From a checkpoint of a small transformer trained on Wikipedia: 8 heads of 64.
MLP neurons of a small language model. Each row is named by its layer, matrix (up: input weights) and neuron, and shows model dimensions 170-297. Each number is 128 + 24 x the weight over its row's rms, rounded and kept within 0 to 255.
After each neuron's rows is what it responds to, as a language model described it from the Wikipedia text at the highest values.

L3.up1481 [127 160 145 131 160 122 126 167 152 158 107 127 156 112 116 121 149 123 124 156 147 133 120 134 152  87 176 104 130 129 130 120 156 142 118 102  85 106 113 186 148  72 142 135 148 154 159 128 134 135 145 115 147 172 124  81 148  84 142 119 125 176 133 108 138 173 141 150 118 109 124 141 139 178 123 117 133 111 174 108 113  72 109  98 137 112 110 123 131  96 156  75  94 125 121 132 132 138 162 135  66 150 129 131  80 103 115 118  93 117 129 103 107 118 112 135 134 135 121 109 111 121 144 101 118 138 183 115]
Description: Stems awaiting suffixes. Word stems or mid-word pieces that a suffix usually completes, e.g. charg(ing), strengthen(ing), accept(ance), griev(ances); also opening brackets in code output or IPA.

L3.up802 [117 134 165 135 110 121 131 111 126 103 163 135 160 130 142 115 139 143 112 120 163 130 113  76 148 167 126 134 147 129 113 132 149 161 153  96 158 104 131 168  97  93  85 149 140 169 126 126 119 112 128 111  93 135 100 164 103  99 163  85 127 127 129 132  90 115 133 154 137 137 158 108 126 131  78 114 120 143 159 117 123 115 118 140 134 139 141 123 147 140 103 123 125 168 123 172 127 131 139 132 131 135 144 145 135 121 108  97 111 188 115 116 146 103 107 134 116 130 149 132 128 150 187 138 140 124 143 114]
Description: Ranges, numbers, name starts. Dashes in year ranges such as (1956–2003) and (1981–2010), and digits after decimal points in measurements (7.5, UTC-5); also first pieces of names (Elvira, Aporhina).

L6.up1679 [104 114 109 154 146 129 106 165 109 116 104 144 141 143 144 108  83  80 100 123 171 112 142 125 110 128 139 134 128 130 125  86 124 131 100 167 112 123 100 160 122 129 127 131 152 100 144 154 140 158 114 118 141  95  96 142 102 119 139  99 145 108 112 127 117  66 130  67 165 157 133 188 108 129 141 171  93 102 106 113 142  94 136  72 126 145 114 100 154 137 135 122 131 139 121 142 123  97 115 106 135 110 125 109 113 128 133 132 117 102 155 105 139 133 162 128  88 143 157 153 132 130 140 161 114  97 134 127]
Description: Table header delimiters. Pipes, parentheses and line breaks ending column labels in table headers or infobox fields, e.g. after Pld, Votes, Photograph.

L3.up823 [140 151  96 124 135 150  97  92 115 158 125 126 191 137 138 101 119 133 157 138  85 142  53 127  95 145 175 130 181 154  86 144 121 136  81 154 132 110 119 151 143 137 154  98 178 125 105 100 147 110 134 135  77 113 108 126 140 134 141 131 139 117 155  94 122 148 105 128 166 108 142 168 136 153  83 152 161 161 186 100 116 154 130 167 154 140 173 157 133 129 130 154 101 116 192  93 115  97 175 101 128 116 125 109 106 147 151 157 109 157 147 147 102 107 116  99  80 170  71 123 150 121 170 106 132 102 110 141]
Description: Historical narrative words. Content words and year prefixes in history, military and religious passages, e.g. Confederate, occupied, Orthodox, Prince, and 198 in years.

L3.up1053 [103 108 112 154 124 185  87 119 150 159 175 122  93 107 108 132  88 151 132 150 130  83 173 121 136 134  74 114 151 110  99 141  82 120 101  74 103 113 167 155 103 126 130 131 141 146 121 100 159 139 156 136 138  91 123  85 128 104 115 135 119 131 130 124 144 114 108 157 102 117 155 133 106 157 126 138 135 140  98 145 113  93 141 172 145 159 179 122 168 164 125 116 170 122  95 121 117 107 138 145 140 131 149 154 133 145 113 129 137 127 115 112 130  95 128 108 166 149 168 102 138 145  91 101 114 113  82  85]
Description: Sports and election records. Words and name pieces in sports, election and career write-ups and tables, such as Conference, contract, constituency, Phillies, singles, Report.

L6.up207 [152 129 132 105 142 111 201 124 186 106 100 112 144 133 124 147 151 129 107 145 143  94 149 109 192 151 129  84 125 174 118 128 141 125 155 146 135 150  71 125 136  95 139 154 122 123 150 112 157 130 150 115 106 164 154 119 137 125 133  76 129 123 123  94 127 124 134 138 132 110 129 131 125 104 124 123 131 121 159 130 156 132 139 117 112 162 168 117 116 105 169 107 141 130 122 117 134 130 157 149 123  72 146 115 102 126 139 136 143 164 157 111 104 103 166  99 103 132 108  96 124 169  98 154 155 105 126 127]
Description: Connectors inside structured entries. Separator or linking tokens mid-name or mid-entry in lists and tables, such as the dash in "(1936–2004)", "(" before a gloss, or "University of".

L3.up1644 [118 107 133 111 110 138 124 154 130 151 112 139 119 149 133 153 158 142 134 169 105 108 127 120 153 120 131 157 130  84 154 155 139 145 121 114 104 133 124 109 119 153 132 121  92 140 106 135 119 132 100 112 172 112 147 135 112 117 116 134  91 154 103 127 114  90 134 118 120  84 190 130 155 140 161 167 146 118 137  72 177  91  98 152 144 144 157 164 120 141 104 101 120 124 109 147 150 128 139 113 115 113 118 137 174  83 120 148 116 136  94 128 137  90 134 172 148 131  96  97 112 112 105 132 118 127 142 143]
Description: Sports results and stats. Words and table cells in football and basketball match reports and stats tables, such as lost, determine, postponed, goal-count zeros and team names.

L2.up459 [135 138 160 127 123 128 135 183 152 117 167 123 142 161  99 151 156 138 137 164 179 155 156 113 171 106 144 109 105 113 134 113 156 167 145 100 151 106 135 168 144  82  93 104 139 131 127 109 110 117 163 108 106 134  96  89 138 102 114 103 148 146 113 156 109 118 131 138 117 120 124 153 131 153 100 132 144 155 145 110 156 105 108  74 168  98 148 173 153 118 160  90 168 107 105 148 145 148 139 129  59 143 123 159 133 137 143 141 105 134 125 137 113  92 105 146 143 105 107 100 106  99 139 115 179  93 119  97]
Description: Word stems before -ing, brackets. Verb stems split from a following -ing suffix (lett-ing, conclud-ing, import-ing, press-ing), plus opening square brackets in code, chemistry notation and table footnotes.

L6.up856 [ 98  83 125 163 136 141 135 112 111 115 152 146 158 145 109 123  94 108 128  77 128 127 113 102 107 154 120 107 134 164 143 139 108 126  90 143 131 147 122 119 138  79 129 128  74 148 141 155  65 162 174 127  88 138 128 132 112 171 152 106  84 104 156 137 109 101 131 143 127 118 136 123 127 101 109 130 144 163 148 160 118 118 100 120 178 117 138 130 109 164 140 128 127 123 109 130 124 113 109 133 150 131 159 123 158 102 114 154 143 152 144 109 105  98 137 103 163 153 130 113 104 134 104 136 192 174 105 140]
Description: Word-piece continuations, InChI strings. Mostly second or later pieces of split words, such as absor|bed, def|ined and superch|arged, plus punctuation inside chemical InChI strings; other cases are scattered verbs and numbers.

L6.up145 [120 112  90 125 109 139 126 143 105 141 150 102 143 126 103 133  90  98 136 123 139 128 122 165 171 124 163 133 169 136 104 146 126 170 143 137 114 142 140 154 110 114 157 131 122 166 172 143  84 153 110 160 140 114  72 142 132 125 120 119 129 144 135 131 124 144  84 142 130 151 157  89 138 142 127 169 167 102 118 120 121 127 130 140 139  91 137  80 161 131 156 123 111 141 159 127 124 143 142 107  99 164 131 142  66 159 147 147 147 102 132 126 180 112 117 149 141 152 185 130 116 116 110 135 118 108  92 110]
Description: Sports terms and table cells. Sport and league words (football, volleyball, UEFA, FIBA) and team or country names in sports articles, plus numbers in stats tables such as totals of 100.

L2.up2040 [150 137  83 109  92 133 115 132 140  72  76 138 139 128 131 122 153 120 162 163  58 143 126 144 181 154 127 126 166 134 116 130 158 120 106 118 110 108  62 130 118 131 100 124  93 117 132 121 156 123 152 120 155 145 112 161 111 155 125  92 120  75 129 119 138 160 107 137 190 132  84 127 104 176 131 138 152 117  94 122 145 100 104 125 119 109 179 141 135 110  91 130 145 140 136 130  91  74 160 119  99  96 139 135 107 111 117 148 125 148 158 130 119 121 139 173 109 160 101 160 162 119 128  63 116 130 113 124]
Description: Clause-linking relative words. Relative pronouns and conjunctions opening a new clause, mostly after a comma or preposition: which, that, who, where, whose, also sentence-initial This.

L3.up1284 [131 118 136 149 139  96 112 146 145 107 160 119 110 105 165 130 119 101 119 106 160 142 159 113 132 152  91 110  91 143 172 139 131 151 121 152 119  84 125 111 106 128  83 184 123 112 157 112  97 144 113 146 152 142 126 146 166 127 120 140 128 101 146 135 101 143  97 114 145 109 133 149 148 110 161 174 147 113 117 108 162  76  87 128  74 157 146 111 118 131 160 127 126 128 133 152 184 139 143 114 169 121 126  97 116 129  97 139 101 111 143 115 110 115 163 151 146 119 131 192 148  95 124 104 175 117 120 101]
Description: Infobox field punctuation. Punctuation in infobox and table fields of Wikipedia articles, mainly colons after field labels (Family:, Language:), parentheses before unit conversions (6 ft 1 in (1.85 m)), and section breaks before headings.

L6.up660 [131 131 145 119 137 134 175 159 141 129 169 105 176 112 133 109 136 143 117 117 121 155 110 133 141 135 136 105 119 138 123 149 122 125 105 151 119 103 169 139 180 130 125 162 122 120 104  98 153 102  66 122  78 145 156 165 135 145 137 109  94 190 134 135 114 159  95 165 138 149 128 131  92  78 143  85 103 158 139  77 131 123 139  90 150 115  84 129 112 158 143 131 174 144 108 144 171 115 148 111 142 129 103 143 119 105 114 159 149 109 167 126 104 144 145 158 107 129 140 101 116  99 127 161 149 117 102 119]
Description: Digits in structured lists. Digits and short tokens starting entries in structured text such as lists, infoboxes and tables, like the final digit of years (2012, 2022), track numbers, measurements.

L6.up419 [124 121 136  84  94 113  78 103 149 129  90 104 111 133 124 166 125 115 150 158  89 108 104 100 126 109 161 126 143 129 101 133 140 124  80 102  95 161 138 153 101 133 142 117 160 106 125 124 134 157 129 135 145 137  86 150  99 151 137 134 154 101 159 161 126 162 139 134 144 130 143  84 155 143 168 127 103  97 155 110 141 131 171 167 114 110 143 152 126 158 132 152 145 116 123 111 115 154 137 112 134 126 128 142 129 150 129 141 175 128 115  93 115 105 156 162 119 129 110 104 121 115 114 137 156 125 139 162]
Description: Word starts in political-military prose. First token or word piece of a new word, often right after "the" or a comma, in war, regime and politics narratives (National Council, jun-ta, sub-jugated), and sometimes in table cells.

L2.up554 [145 142 121 135  97 115 171 127  93 138 120 135 121 114 133 149 109 158 149 178 134  93 175 157  97  62 146 139 124 130 139 170 155 123 107  91 130 140 130 113 168 102 144 119  92 176 137 183 158 150 153 162 151  66 130  89 100 110 114 146 142 130 121 131 134 103 112 132  95 127 134 146  77 130 110 120 139 138 114 138 112  96  74 153 142 137 157 155 124 126 166 124 123 117  90 143 106 108  80 157 145 137  99 117 121 118 117 107 185 125 164 144 151 140 134 158 135 147 113 147 103 114  89 116  89 169 127 130]
Description: Diffuse word-piece unit. Non-initial pieces of names and compound words in lists, tables and headings, such as Scal-era, Kitt-ens, Ly-rical and god-mother; also sentence-final "purposes" and other scattered nouns.

L2.up1662 [132 112 104 105 178 126 230 158 129 119 156 110 139  95 150 133 148 157 101  79 140 176 143  96 124 115  97 134 158 123 142 179 117 110 133 120 161  95 133 121 139 119 129 120 133 115 123 177 141 154 126  88 141 129 115 128 157 120 127 140 144 108 142 150 126 137 106  93  99 162 120 162 136 120 155 176 107 111 115 157 126  92 124 118 158 130 173 144 122 161 156 137  95  88 121 100 124 152  98 130 153 167 146  91 127 158 177 106 104 132 167 102 141  96 101 127 153 150 134  86 114 127  83 118  86 143 122  81]
Description: Structured-list item starts. Mostly the leading hyphen of infobox bullet lines (before SMILES, ISIN, Vehicle reg.), plus first words of table cells or sentence subjects like "The fruit".

L2.up439 [120 190 119 151 132 152 103 118 150 138 135 137 118 139 106 146 118 177 120 163 144  78 148 124  97  77 154 150 126 140 134 119 109 143 141 118 130 144  82 113 119 110 106  89 164 144 123 136 149 122 166 118 117 133 151 114 133 137 114 159 124 130 129 100  99 132  86 139 109 101 131 115 158 164 138 132 115 177 127 116 116 170 127 157 122 123 165  99 154 142 128 132 161 146 109 100 124 158 165 120  93 167 147 135 131 157 113 130 140 177  71 143 109  71 111 106 147 147 159 151 131 135 148 108 139  85 101 136]
Description: Topical content words. Content nouns and verbs, often first word pieces, in Wikipedia prose, strongest in sports, TV and career summaries (touchdowns, competed, Criminal, signed).

L2.up184 [136 148 130  84 145 153 134 134 139 137 115 126 132 136 124 141 133 131 157  90 146 177  75 102 155 136 126 125 144 119 179 178 148 127 135 132 134 128 110 144 177  90 133 110 120 105 102 116 147 129 112  61  85 154 117 138 163 163  86 117 155 104 107 127 154 102  64  98 124 115  79  87 127 127 115 102 161 108 143 174 115 129 155 171 148 140 129  72  84 164 150  93 140 106 121 123 119 114 143 174 173 152 114 150 168 158 107 140  87 131 120 103 101 142 150 121 122 146  86 156 123 103 107 147 109 146 138 114]
Description: Description verbs, infobox labels. Mainly verbs of describing or explaining mid-sentence (described, discussed, explains, portrayed, remembered); also infobox field labels like Length, Cinematography, and listed first names like Warren.

L2.up130 [134 135 145 157 129 170  96  85 157 143 108 123 144 112 103 112 168 140 101 118  81 194 107 150 137 145 139 138 129 151  96 135  97 120  99 124  83 186 116 103 126 119 117 140 108 118 138  70 119 122 112 130 145 138 139 142 151 107 110 105 153 111 148 121 108 117  80 102 184 118 122 131 152  57 150 111 149 154 147 129 133 102 132 133 141 113 135 130 144 133 114 114 115 131 158 151  73 165 191 139  89 150 113 141 169 114 102  90 119 143 148 117 138 125 114  42 101 128 144 106 165 123 114 147 132 122 156 123]
Description: Nouns in historical narrative. Word-initial pieces and nouns in biographical or historical prose, often after a date or clause opener, such as ex(ile), exhib(its), comm(issions), hear(ings).

L3.up1747 [132 121 141 144 127 161  97 102  83  85 163 155 174 132 144 168 119 144  91  97  99 137 120 137 137 139 136 128 111 102 133 124 162 104 107 134 109 115 137 149 111 116 148 125  96 101 140 140 126 150 121 111 124 164 142 122 103 130 188 123 136  83 150  94 142 138 137 124 155 130 149 169 112 100 128 127 153 106 162 116 110 138 127 109 145 109 106 136 144 152 178 136 106  95 156 116 150 113 119 151 120 188 112 114  95  86 137 112 119 149 164 160  96 123 137 111 141  99  79 133 140 147 116 120 176 177 109 103]
Description: Generic mid-sentence content words. Ordinary content words in dry encyclopedic prose, often verbs or nouns right after a subject or comma, such as serves, continued, found, leaves.

L6.up1026 [124 140 133 137 117 118 119 142 164  73 117 140 109  84 116  98 148  98 136 110 127 110  90 121 154  96  89 112 157 147 138 128 101 160 108 141 113 135 146 112 167 123 152 119 157 192 138 126 174 157 107 141 127 151 149 115 171 107  98 140 157 157 135 145 112 135 114 139 101 146 139 163 142 123 111 155 145 118 145 124 123 109  88 111 154 114 146 122  98 129 161 177 126 128 148 105 151 124 148 150 135 134 102 173 134 110 120 125  84 131 134 123  77 106 122 172 131 141  98 136 143 135 134 135 133 170 109 134]
Description: Word and year fragments. Partial word pieces: the space or century prefix before a year after "in" or a date (in 1795, 2025), and German name pieces (Alvensleben, Wartburg).

L2.up1357 [127 145 115  91 106 174  70  92 142 118 140 128 107 113 110  95 145 166 134 112 125 119 123 116  88 148 165 135 131 108 140 160 181 146  96 106 125 130 116  95 120 113 138 179 128 150 110  96 141 152 121 155 132 168 134 163  81 140 116 107 163 163 181 109 108 124 133 133 116 105 140  92 143  98 118 132 101 126 152 121 110  87 118 156 147 113 131 122 135 136 145  95 145 137 107 123 121 124  88 138 140 187 105 144 161 141 124 179 144 131 136  92 132 160 122 118 122 175 107 141 153 105  89 147  58 118 137 100]
Description: Content words after determiners. Nouns and adjectives right after a determiner, adjective or section marker, such as single, name, size, interested, plus heading words like Production and Description.

L3.up224 [148 119 150 140 185 148 142 112 145  86 115  89 123 162 180 152 134 106 131 142  89 155  93 147 162 135 112 100 103 148 142 125 116 105 124 102  78  99 166  68 108 144  98 145 118  87 119  91 136 112 117 118  99 122  74 129 135 138 174 114 101 145  88 117 157 114 153 162 146 148 133  96 147 118 155 146 123  91 118 125 141 170 128 133 153 106 139  79  86  97 155 143 115 146 131  91 139 135 128 163 136 142  68 104 118 130 121 130 123 136 154  93  98 156 128 122 127  95 115 155 143 121 131 142 123 124 135 117]
Description: Dashes and mid-word fragments. Dashes and plus signs inside infobox, list and table entries, such as year-range dashes (1909–1993), UTC+02:00, and sq mi, plus mid-word pieces like atern, err, onna.

L2.up1753 [115 163 127  79 161 147 143 163 158 110 118  75 116 118 152 109 141 149 115  98 174 120  48  63 137 110 194 141 133 146 153 136 108 183 147 137 142 146  85 138 142  99 148 103 165 171 145 147 106 100 129 108 104 127 109 151 134 117 139 143 141 161 106 107 135 125 133 140 120 106 128 117 127 124  88 138 111 136 148 133 133 152 122 159  95 151  78 123 133 104 132 106 110 153 133  99 120 126 113 103 126 137 141  80  94 135 144 125 121 139 174  92 140 101 105 133 132 119 118 113 123  98  91 109  85 148 141 136]
Description: Sentence-initial However, plus clause content words. Strongest on However opening a new sentence after a full stop; weaker on nouns or adjectives mid-clause in expository prose (representative, goal, workers).

L2.up50 [113 172 130 110 142 158 195 169 131 107 144 103 124 144 166  89 145 108  88  97 138 122 168  96 137 150 115 125 135 132 123 136 113  98 149 137 143  98 164 159 154 106  88 127 160 157 101 105 127 137 117 134 148 146  98 138 120 116 164 120 137 117 103  86 140 124 133 134 124 131  96 106 114  99 114 114 143 165 126 177 143 130 138 158 125 128 144 135 119 160 183 120 139  80 148  97 121 111  88  96  94 158 158 135 156 126 136 110 146 127 178  97 118 150  61 151 126 114 134  97 113 105 109 110  77 133 180 126]
Description: Word-start fragments, paragraph openers. Mostly the first or middle pieces of longer words in technical text (elect→rons/rification, Rh→odium, inter→vent→ions), plus paragraph-opening tokens such as ==, The and However.

L3.up107 [113 187 148 149  94 192  77 163 155  94  94 129  83 135 193 122 165 137 122 143 137 131 125 130 128 130 106 125 125 136 104 125 131 129 109  97 105 139 105 132 132  98 137  97 122 124 162 102 190 150 168  98 103 128 105 111 123 133  86  91 144 123 116 106 112 150 123 157 120 121  82 144 151 125 123 118 112 116 129 128 134 122 165 187 123 129 121 142 127 127 139 131 118 147 177 143  99 160 126 123 132 101 129  99 147 136 142 140  94  96 162 133 107 118 127 181 112 148 115 146  94 182 139 122 156 132 126 117]
Description: Continuation after long names. The first word right after a long proper name or list of names, such as who, which, with, or a role noun like bacter(iologist), analy(sts), county.

L2.up932 [105  83 124 128 138  93 149 129 106 121 166 146  98 141 160 162 112  68 156 117 120 138  77 118 121  95 125 125 103 145 116 122 141 167 154 123 161 109 103 125 149  96 115 148 160 140 189 156 164  76 100 143 139  97  97 147 170 114 153 108 116 108 105 177 120 141 105  82 130 124 129 112 157  78 128 146 142  99 126 116 148 136 151 105 187 110  64  83 151 129 119 161 117 110 168 111 112 181 126 150 173 143 187 108 136 144 140 114  81 125 162 178 161 146 142 172 135  93 118 137 113 133 140 144  99 147 124  92]
Description: Infobox field bullets. Dashes that open a field line in Wikipedia infobox lists such as "- Order:", "- Country:", "- Position(s):"; weaker on section-label words such as statistics, ratings.

L3.up742 [139 118 127 130 134 131 172 160 139 110 166 114 118  96  67 100 118 103 151  69 147 110 106 110 145 123 130 149 181 148 200 130 104  91 145 140 147 124 163 115 132 119  99 163 138 105 108 131  75 151 142 141  99 149 133 113 131 115 140 151 102 129 134 113 124 135 109 131 150 162  94 134 126 143 129 118 137 145 165 132 152 104 151 145 159 159 125 117 108 150 100 137  85 169 121 126 130 132 119 129 138 129  92  98 156 142 123 109  79 161 142 123  83 160 116 159 144 118  75 112 119 131  83 118 143 160 111 136]
Description: Diffuse token detector. Fires on assorted tokens, often word-initial pieces after function words: diss(olving), sim(ulations), output, a SMILES H, author initials like D; no clear shared pattern.

L3.up779 [122 141 130 147  95 127 115 140  79  98  77 153 126 129 149 140 145 141 123 173 170 112 183 155 113  99 128 150 139 101 129 115 138 155 122 132 157 124  79 135 126 111 146  71 130 118 131 146 157 126 146 165 103  97 133  80  99 142 143 134 102 179 125 125 100 146 113 101 123 153 107  94 130 160 120 164 179 146 121 158 102 133  79 123  90 112 132 155 158 154 121 113 107 155 110 104  74  91 137 142 106 104 100 141 106 107 177 108  97 185  98 114  90 137 122 106 142  97 122 132 158 125 109 142 110 125  92 137]
Description: Inner words of titles. Words or word pieces inside multiword titles, band names and proper names, often in tables or lists, such as Music City, Perfect Stranger, Academia.

L2.up1024 [104 117 102 133 192 116 199 126 138  97 157 113  89 103 126 167 125 171  89  77 146 107  93 143 100 128 138  86 137 181 141 120 137 117 138 159 146 106 118 107 164 101 112 104 160  87 131 130 156 153 127 117 119  99 108 141 122 126 100 141 112 127 121 127 184 165 128 114 126 182 114 136 118 135  97 135 130 151 135 132 127 146 108  78 129 122 115 115 118 135 144 119 126 138 141 141  96 110  90 134 152 120 151 146 120 111 146 127 112 112 165  94 104 105  92 136 146 140 155  95 124 105 135 101 146 148 116 141]
Description: Word-start and mid-word fragments. Subword pieces that begin or continue longer words, e.g. au in Château and sauce, ess in essence, OC in SMILES strings, plus in and use.

L3.up1462 [144  75 110 113 128 164  95 117 135 157 156 108 169 126 111 134 136 121 122 131  89 137 118 164  77 138 125 141  77 120 112 129 134 107 118 104  88 140 105 124 135 131 132 140 160 107 107 123 161 140 116 121 151 127 107 135 109 160 137 138 154  97 148 156 112 178 102 112 150 108 113  78 124 112 165 146 133 113 144 128 155 143 129 151 113 108 131 135 142 137 138  97 141 125 131  93 136 135 121 143 152 125 142 122 128 157  98 159 105 105 135  90 120 118  96 135 131 172 126 118 133 133 112 127  44 113 142 153]
Description: Kinship nouns, heading words. Family-relation nouns in biographical text (mother, father, brother, daughters, sisters), plus first words of section headings like Current, Legend.